{
  "n_kv_head": 5,
  "vocab_size": 2048,
  "norm_eps": 1e-06,
  "tie_embeddings": false,
  "init": "normal",
  "optimizer": "muon_variant",
  "grad_clip": 2.0,
  "schedule": "wsd",
  "batch_tokens": 32768,
  "doc_mask": true,
  "train_tokens": 286300000,
  "steps": 8738
}
MLP neurons of a small language model. Each row is named by its layer, matrix (gate and up: input weights) and neuron, and shows model dimensions 192-255. Each number is 128 + 32 x the weight over its row's rms, rounded and kept within 0 to 255. A neuron's up and down rows have the sign that makes its largest values positive.
Before each neuron's rows, "fires on" lists the tokens most often at its 100 highest values on Wikipedia text that the model never trained on. A number after a token or word is its count.

fires on: "ri" 39, "ol" 13, "et" 9, "iv" 8, "l" 8, "lo" 7
L3.gate240 [117 143 110  83 141 154 146 156  30 134 118  80  76 158 159 141 144 140 119 163 134 125 202  84 115 115 127  91  95 100 151 157 136  82 162 180 112 104 146 139 123  96  80  88 138 192  89 134 183  97 128 147 130 146 141 184 152 131 135 110  93 145 142 164]
L3.up240 [214 173 156  81 128 135 160 141  92 129 126 100 231 110 132 103 120 114 167 130 153 158 149 140 156 139  96 123 149  80 144 154 139 101 109 171 162 112 119  79 126 119 156 151 141 190 121 133  97  60 160 133 168 156 114 147 123 146 106  79  87 169 163  92]

fires on: "s" 28, "er" 22, "r" 15, "on" 13, "gg" 6, "or" 5
L3.gate586 [136 178  63 119 122 122 171 133 162  67  77 106 123 102 141 101 158 125 111 139 128 128  79 114  88 111 146 132 101 126 180  92 140 140 120  93  99  88 130 139 108 111 125 129 117  71  80  94 134 215  90 106 121  95 110 109 130 144 118 119  79 120 110 153]
L3.up586 [112  96  76 176 133  73 134  84 155  81 102 138 123 107  96 124 130 113 108 139 159 112 142 110 117 189 158 110 142  91 102  92  78 100 132 167 141 105  82 171  87 158 116 149 126 178 135  84 104 110 129 106  71 111  75 100  82 122 162 137 148 123 114 100]

fires on: "al" 36, "l" 32, "in" 11, "ol" 4
L5.gate477 [122  92 169 129 160 201 157 149  43 115 149 132 151 164 140 163 127 157  89 155 154 161 143 100  58 169 127 141 116  76 132 163 144  98 121 135 136 148 145  95 132 123 100  72 139 134 132 168 142 122 148 127 130 178 182 166 129 151 204 111  53 102 126 130]
L5.up477 [154 134 154 104 134 137 108 179 107 131 109 102  88 144 129 149 205 153 139 176 126 213 123 143 118 106 159 162 155  72  75 156  54 193 132 172 145  82 117 140 145 135 125  98 142 138 148  81 123 120 171  82 191 153 100 164  96 102  92 142 169 158 163 154]

fires on: "th" 21, "h" 18, "y" 13, "w" 12, " h" 11, "t" 10
L3.gate50 [135 150  89 117  97 148 162 113  94 117 151 152 129 137 117 116  94 162  87 137 161 114 149  97 165 171  90 164 147 150 184  92 109 153 124  90 141 113 149 147 108  53 139  54 171 162 134  80  47 124 174 101 106 138 155 141 142 150 142  92 174  54 169 164]
L3.up50 [126 108  95 167 161 143 148 120 232 201 151 142 129 163 148 161 188 147  68 107 131  84 131 107 114 137 114 133  95 154 158 102 133 144 114 115 145 133 128  92 152  71 195 105 106 124  67 111  42 138 143  82  83 106 106 107 162 107 110 149 147 125 121 145]

fires on: "s" 28, "n" 14, "age" 12, "in" 6, "ron" 6, "et" 6
L6.gate40 [117 124 146 145 109 136 159 142 133 104 130 101 128 105 112 102 129 175 153  84 139  73  96 143 192 154  91 107  74 142 129 156 111 103 133 135 135 152 130 123 130 130 134 128 131 116 146 131 114 164 171 145 136 170 136  58 122 148 131 125  97 159 126 131]
L6.up40 [124 175 165 116 145 140 119 116 116 132  90 136 125 122 101  70 132 122 163 174 129 156  70 150 201 136  92  92 134 130 146 118 108 109 102 125 123 100 128 111 173 144  74 170 166  95 129 101 139 126 133  99  48 211  71 155 174 164 149 102 125 137 108 113]

fires on: "way" 40, "ad" 11, " train" 11, "ft" 10, "in" 5, "ment" 5
L3.gate84 [153 120 128 155 151 116 127 182 163 115 107 171 205 131 199 107 221 149 174 107  79 142  88 120 113 106 168 169 108 139 170  31 174 104  97 150 104 148  51 143 106 125 107 100  68 146 108 157 153 131 104 151 108 153 133 175 227 135 155 102  99 178 117 177]
L3.up84 [151 144  91 138 167 153 112 146 122 151  82 100 161 134 156 162 154 128 194 180 108 142 102 120 137 143 158  97 120 128 131  66 103  89 118 195 139 144 152 172 118 131 138 158 149 112  84  70 141  95 168 170  97 166 192 144 149 152 102 147  90 158 136 215]

fires on: "ight" 19, "ent" 8, " when" 8, "ed" 8, " lo" 7
L2.gate180 [118 152 139 153 119  86 131 199 213 182  88 152 128 152 112 197 128 109  83 114 146 145 121 137 117  87 154 164 171 109  96 114 131 164 129  15 148 134 115 144 130 126 123  98 100 134 135 112  79  85 142 106 139 113 126 167 163 124 171  90  44 148 142 155]
L2.up180 [170 129 113 133 136  52 130 132 136 202 133 143 141  94  76 186 133 114  55 140 187 178 133 110 145 114 148 163 140  87 121 114 122 135 117 106 160 190 116 143  86  96 143  79 101 173 120 167  84 159 137 151 115 132 165 131 157 121 106  87  85  85 121 183]

fires on: " —" 37, " model" 10, " result" 8, "ter" 8, "*" 6, " –" 5
L2.gate194 [139  93  92 196 109 162  99  86 184  58 137 166 146  97 176 116 180 117 108 117 124 192 114  73 129 145  91  99 119 154 134 121 144 120  64  98 147 154 121 133 100 159 147 184 158  91 142  97  92 123 109 159 152  83 164 115 152 151 166  75  52 140  77 120]
L2.up194 [184 114 122 173 122 148 112  92  85  99  77 139 127 107 100 147 185  80 123 102 110 142  67 138 102  80 129 148 129 133  94 129 188 119 131  82  86 110  97 160 102 182 118 146 156 115 128 112 114 129 148 178 123  94  97 161  93 117 150 103  93 117 101 123]

fires on: "m" 24, "st" 17, "n" 8, "der" 7, "s" 7, "d" 5
L2.gate367 [156 136 111  78 169 102 183 118 177 145 110  95  64 113 189 155 141  83 134 103 203 109 140 122 112 142 119 147 142 129 102 153 112 134 144 145 105 100 175 170 101 103 128 113 167 149  87 227 136 116 155 139 128  90  71 141 123 140 182 117  93 143 153  76]
L2.up367 [137 128 102 144 105 137 157 153 151  58 145  72 156 135 119  72 141 186 135 142 143 143 171 116 119 140 156 136 179 121 109 123 150  96 165 130  89 125  71 106 102 121 156 167 103 147 177 179 108  64 116 163 175 146  73 111 144 197 171 152 129 114 135 129]

fires on: "s" 47, "am" 14, "vi" 9, "ron" 7, "b" 6, "av" 6
L6.gate137 [123 131  80 116  94 125 173 128 167 135 145 143  72  75 132 169 114 170 143 111 182 102 129 166 164 150  84 146 177 136 145 141 184 136 120 142 173 156 106 160 133 135  96 126 151 108 109 147  80 164 113  78 118 179 123 120 119 117 141 121 165 211 137 137]
L6.up137 [145 191 177 119 101  93 129 159 165  84 141  85 149 105 114  94 131 151 138 118 157 166  76 142 106 140 101 109  92 115 151 132 118  97 138 143 178 112 138  63 121 102  98 141 115  87 211 108 107 175 188 144 131 116 111 100 161 138  77 134  51 160  81 101]

fires on: "ed" 38, " can" 28, "d" 8, "es" 8, "st" 5
L3.gate413 [122 138 124 183 135 120 137 152 121 177 130 126  83 138 195 149 115 141 175  83 100 107  82 125  96 132 126 135 104  89  54 115  90 105 144 158 108  89 151 124 135 158  90  65 127 125 168 185 139 145 163 112 106 158 118 158 154 136 142  93 212  95 158 125]
L3.up413 [122 193 129 180  70 164 168  96 117 108 124 110 145 134  86  66 136 137 198 116 119 148 151 156 147 118 165 163 112  96 120 115 157 157 120  95  88  91 147 167 124 169 137 117 122 145  97 134 151 133 120 137 165 119  79 103 141 180 169 125 102 132 194 186]

fires on: "me" 22, "ed" 18, "ent" 10, "t" 7, "id" 6, "ing" 6
L6.gate455 [127 172 162 192 172  77 115 142 144 137 100 171 105 154 137  85 111 139 105 104 136 163 177 139 157 136 169  98 155 118 129  91 190 130 102 115 201  65 136 138 128  79 125 108 117  75 114 136 106 150 117 135 116 133 143 142 134  98 142  91 117 125 154 192]
L6.up455 [136 163 164 154 160  71  65 134 137 133 110 128 116 120 177 137 112 183 102 146 180 181 144 144 101  77 140 106 113 136 141 100 150 171 108 187 156 172 129  91 140 105 136  67  62 222  83 170  96  76  88  93 203 177 119 162 200 142  72 105 131 130  86 127]

fires on: "ed" 28, "d" 12, "s" 10, "ing" 9, "ar" 8, "al" 8
L3.gate85 [147 101 113 169 141 157 147 142 126 131 116 170 143 125 126 120 135 206  92 151 117 125 118 180 162 126  63  98 121 145  87 154 205 124 106 181 137  97 152  94  58 121 190  74 132 155  95 171 141 167 144 129 148 160  45 134 135 127 174  65 154 135  53  78]
L3.up85 [119 105 152 105 140 146 162 139 113 118 101 146 137 149  83 105 114 156 135 144 189 102 138 142 121  97  93 112 118 103 121  77 118 114 130 134 125  74 128 109 119  95 109 115 108  99 100  84 183 126 133 127 132 103 118 132 150 139 165 131 147 151 120 109]

fires on: "s" 67, "ip" 10, "west" 4
L2.gate582 [140 143 103 140  88 128 158 135 162  94  42 154  60 110 143 120 147 189 110  89 155 123  96 131 122 114  95 154 128 105 122  90 147 111 164 162 164 106 117 167  93 154 165 104 118  64  78  99 127 127 127 135 145 154  48 129  73 166 112 138 104 172  98  89]
L2.up582 [140 143 104 128 110 111 148 169 114 112 152 182  82 132 130  75  99 111 150  97  91 128 124 160 106 118 133 131  96 121 150  86 106 104 133  94  89 133 185 148 105 104 142 156 130 133  95 150  94  99 119 127  77  74 137 151  96 104 133 121 103 153 144 139]

fires on: " pa" 36, "ist" 12, " National" 7, "ite" 6, "ation" 6, " Pe" 5
L2.gate439 [ 56 107 140 180 174 120 161 138 126 139 117  98 120 132 117  72 119  97 170 131 104 166 162  48  68 116 154 104 188 101 184 163 115  61  89 102 142  73 161 146 183 163  97 132 159 151 158 172 124  99 101 129 142 138 131 135 131 134 123 121 107 125  87 138]
L2.up439 [ 94 115 109 108 145 124 142 125 136 110  54 139  88 109 141 161 168 150 183 128  88  91 149  68 158 112 201 147 115 137 176 106  94 137  95 183 117 129  95 123 171 118 117 125 101 167  93 176 171 123 122 157 145 153 150 115 146 164 112 128 108 127 122 102]

fires on: "all" 12, "b" 10, "ri" 10, " medal" 7, "ho" 7, "et" 5
L3.gate606 [144 155 147  87 184 103 137 158 124 138  50 204 152  88 153  66 141 148 125 131 164 149 110 101  92 152 129 180 128 156  97 137 111 123 111 156 166 138 136  92 128  57 147 184  54 151 163 126 130  99 106 123 106 112 120  99 101 171 115 187 120 172 122  96]
L3.up606 [140 133 125  97 164 157 103 154 133 133 111 190 107 133 141  80 153 148 126 141 143 172 124 141 117 152 140 150 107 142 149 112  98 143 115 174 126 124 179  61 149 160 108 183  88 150  94 156 165  99 108 117 145 113 131  95 162 158 125 121 128 163 166  71]

fires on: "y" 31, "us" 17, "it" 7, "za" 4, "ism" 4
L3.gate561 [105  80 108  99 151 121  69 174 132 131 137 120 107 153 104 100 115 124 109 135 129 149 145 145  75 165 116 174 106 121  67 118 158 144 129 119 138 127 136 158 132 157 135 100 141 153 118 116 126  57 146 142 144 154 101 188 116 186 130 123 129 144 137 164]
L3.up561 [128 104 137 120 115 166 175 145 147 134 143 139 109  84 112  76 118 141 106 112 206 115 189 143 128 131 108 198 127 202 120 185 159 161 124 197  77 132 120  96 110 126  81 169 128 177  86 147 121 140 158 113  75 111 157 174 153 118 176 157 103 157  62 202]

fires on: "t" 27, "s" 24, "e" 10, "'" 6, "age" 4, "d" 4
L2.gate219 [131 158  43 103 148 102 109 180  93 145 106 139 108 176 121 170 110 107 114 141 147 137 110 148 164 107  66 113 139 143  92 187 100  57 114  66  81 104 136 122 137 203 149  80 134 135 230 112 166 136 125 139 125  91  97 126  98 110 147 142 114  71 136 132]
L2.up219 [115  73 130  91 186 141  79 117 176 102 112 194 133 171 107 146 137 146 131  69 128 108 134 127  82 146 160 137 152 166 139 185 136 137 139 163 108  79 149 129 182 133  84 110 114 164 110 141 104 102  89  74 132 145 217  49  82 145 143 134 145 130 156 139]

fires on: "ill" 35, "n" 15, "ve" 7, "hen" 7, "aff" 5
L3.gate616 [153 140  89 103 119 176  83 159 116 119 152 111 192 161 140  63 130 169  99 143 158 112 160 118 133 157  96  74 150 143 156 111  72 138 197 126 137 125 114 138 136  73 136 110 128 113 121 113 111 133  97 109  77 161 149 123  82  86  79 174 151 188 121 183]
L3.up616 [164  92 116 156 173 139 130 155 160 134 142 111 150 173 136 139 165 136 138  84 107 144 133 120  98 127  99 108 120 155 127  97 136 136 129 105 130 132 154  83 182 128 160 154 164 114 167 145 122 119 125 166  97 208 123  92 129 135 129 186 120  99 111  95]

fires on: "n" 29, "s" 17, "d" 16, "p" 16, "en" 7, "x" 4
L2.gate234 [ 99 123  58  99 174  94  98 130 162 121 129 124  77 121 107 130 150 169 117 112 136 124 124 118  69  97 115  84 117 152  46 191  95 110 139 146 135  81 135 129 139 166 136 120 169 101  80  58 191  96 136 166 120 126  87 156 131  87 129 168 132 166 152  96]
L2.up234 [174 164 141  88  78 181 118 123 190 142 157 105 130 126 138 120 126 145 171 116 150  88 113 143  97 120 169  82 107 104 129 170  91 124 115 176 137 118 171 124 152 119 106 176 127 172 179 177 154  92 100  95 155 130 173  95 124  64 124 147 160 122 107 144]

fires on: "all" 15, "ry" 13, "ri" 12, "lo" 11, "st" 8
L3.gate165 [105 150 110  89 145 135 110 138 135 193 104 192 136  94  80 106 147 148 120 133 125  86  50 122 165 132 110 175 162 160  78 196 113  81 125 176 153 126  84 103 100 129 145 138 141 196 120 152 127 154  53 109 129 136 118 117 130 159 103  85  93 136  96 121]
L3.up165 [163 117 154 139 131 140 111 100 133  88 100 103 163 152 118  88 118  92 149 148 172 190 122 101 175 164  77  83 111 103 104 140  78 121 103 154 160  99 116 111 127 119  97 178  93 139 169 161 104  89 168 142  97 144 146 137 132 187 145 120 139 132 152 115]